{
  "vocab_size": 1954,
  "norm_place": "pre",
  "norm_eps": 1e-05,
  "rope_fraction": 1.0,
  "bias": "none",
  "learning_rate": 0.00605,
  "warmup_steps": 200,
  "batch_tokens": 16384,
  "train_tokens": 147600000,
  "max_steps": 9009
}
MLP neurons of a small language model. Each row is named by its layer, matrix (down: output weights) and neuron, and shows model dimensions 32-127. Each number is 200 + 30 x the weight over its row's rms, rounded and kept within 0 to 999. A neuron's up and down rows have the sign that makes its largest values positive.
Before each neuron's rows, "fires before" lists the tokens most often just after its 100 highest values on Wikipedia text that the model never trained on. A number after a token or word is its count.

fires before: "h" 26, "her" 11, "es" 7, ":" 5, " in" 5
L9.down367,165,145,213,172,256,216,252,237,167,167,206,198,176,166,173,236,180,240,235,201,237,226,172,232,175,200,238,196,195,253,245,238,198,210,236,189,248,223,211,184,221,147,210,191,196,172,237,240,168,182,202,151,176,154,238,173,135,204,197,211,194,210,232,255,202,220,177,208,268,212,196,160,182,221,189,186,186,139,223,186,203,160,200,191,222,219,215,160,160,206,189,208,152,170,215,172

fires before: ":" 10, " by" 10, "W" 10, "N" 8, "E" 7, "ed" 6
L5.down309,201,215,192,201,232,202,190,229,197,205,168,251,193,154,199,235,180,173,190,222,185,237,168,221,188,221,115,211,186,247,152,262,191,162,206,128,196,225,195,303,214,221,202,180,247,221,244,256,206,250,184,206,169,174,191,197,244,212,184,232,201,233,245,193,212,171,215,165,210,196,253,202,211,219,202,197,139,275,179,137,202,208,210,231,188,185,190,202,163,141,204,214,178,178,168,228

fires before: "S" 21, "P" 8, "E" 7, "A" 6, "N" 6, "I" 5
L8.down78,189,235,181,223,160,215,209,190,153,162,221,211,216,199,163,162,234,220,172,189,201,213,149,213,166,198,191,234,235,217,176,174,191,236,193,214,261,206,229,258,214,171,230,207,224,226,196,209,179,208,206,181,228,136,148,263,194,218,196,215,179,174,199,242,225,231,167,171,156,228,233,196,198,191,186,238,190,177,219,242,175,259,206,205,235,201,176,196,163,204,196,234,198,228,194,238

fires before: "ent" 12, "re" 11, "u" 9, "ric" 6, "ents" 6, "ency" 6
L9.down14,215,208,185,182,186,218,243,170,172,129,169,240,145,199,176,175,188,228,157,212,241,201,172,172,216,200,265,134,154,247,184,191,171,162,224,204,146,191,204,211,219,263,223,221,214,205,195,196,185,238,284,194,200,215,204,214,176,198,197,150,174,228,168,187,178,195,214,245,215,152,201,233,171,188,213,158,215,237,150,188,172,174,234,209,237,224,214,176,155,188,202,150,195,208,214,212

fires before: "al" 13, "ar" 12, "l" 10, "aly" 6, "b" 5, "av" 4
L7.down400,219,257,206,186,219,173,239,192,195,209,221,159,249,160,179,254,210,177,188,141,169,159,203,202,182,191,216,159,287,199,254,182,223,152,188,171,221,200,234,218,219,200,263,205,176,175,225,195,173,213,164,190,203,187,161,194,223,237,180,175,197,241,205,220,200,183,208,159,199,249,218,212,148,231,218,233,216,211,209,130,182,181,156,201,200,175,181,198,177,244,153,218,177,160,194,149

fires before: "ed" 27, "or" 15, "ly" 7, "ions" 7, "ure" 7
L3.down241,236,219,234,187,219,193,226,233,220,176,215,204,186,173,275,186,192,169,204,162,196,197,152,246,180,177,208,148,137,194,176,222,241,225,203,231,291,200,154,196,206,184,227,237,226,215,162,256,175,174,252,226,172,183,205,164,141,162,209,116,136,174,180,211,231,207,173,175,173,175,216,194,208,163,207,168,160,179,190,197,213,226,172,174,256,224,243,192,204,163,195,246,187,208,246,199

fires before: " |" 14, "u" 9, "ue" 8, "el" 8, "'" 7, "an" 6
L5.down271,222,160,221,189,214,212,191,206,130,147,214,202,171,180,163,211,195,209,195,203,167,214,208,225,224,187,238,228,195,204,201,185,177,198,311,135,160,206,203,200,190,159,249,201,203,202,212,188,289,216,173,202,153,190,171,158,215,214,193,178,177,243,249,167,210,256,218,194,215,186,182,200,205,215,204,180,171,203,179,119,234,181,151,195,200,209,213,174,188,215,217,206,199,218,190,177

fires before: "al" 14, "th" 11, "ic" 10, "os" 7, "et" 6, "art" 6
L7.down246,115,196,231,179,171,201,164,210,150,213,160,216,236,175,191,183,147,224,149,188,164,233,207,196,184,227,198,207,188,150,218,173,185,195,252,182,214,254,181,195,124,157,172,190,179,159,180,158,205,215,183,174,209,227,175,216,193,198,191,174,213,180,189,156,202,197,195,213,156,273,185,230,190,185,182,206,127,263,180,198,205,168,240,193,211,248,218,270,189,196,182,195,167,174,199,200

fires before: "re" 16, "port" 13, "ral" 9, "er" 9, "ric" 4, " of" 4
L8.down263,199,156,168,194,175,231,226,171,214,254,187,203,187,179,199,190,178,157,172,166,227,154,202,213,200,199,165,180,230,209,280,235,213,138,166,257,204,189,184,203,190,132,208,181,196,170,236,231,183,181,218,149,210,199,191,217,160,221,168,188,211,271,182,205,231,198,181,247,252,211,222,163,183,174,247,133,195,176,165,166,183,172,218,191,204,174,181,119,182,159,197,217,191,193,130,207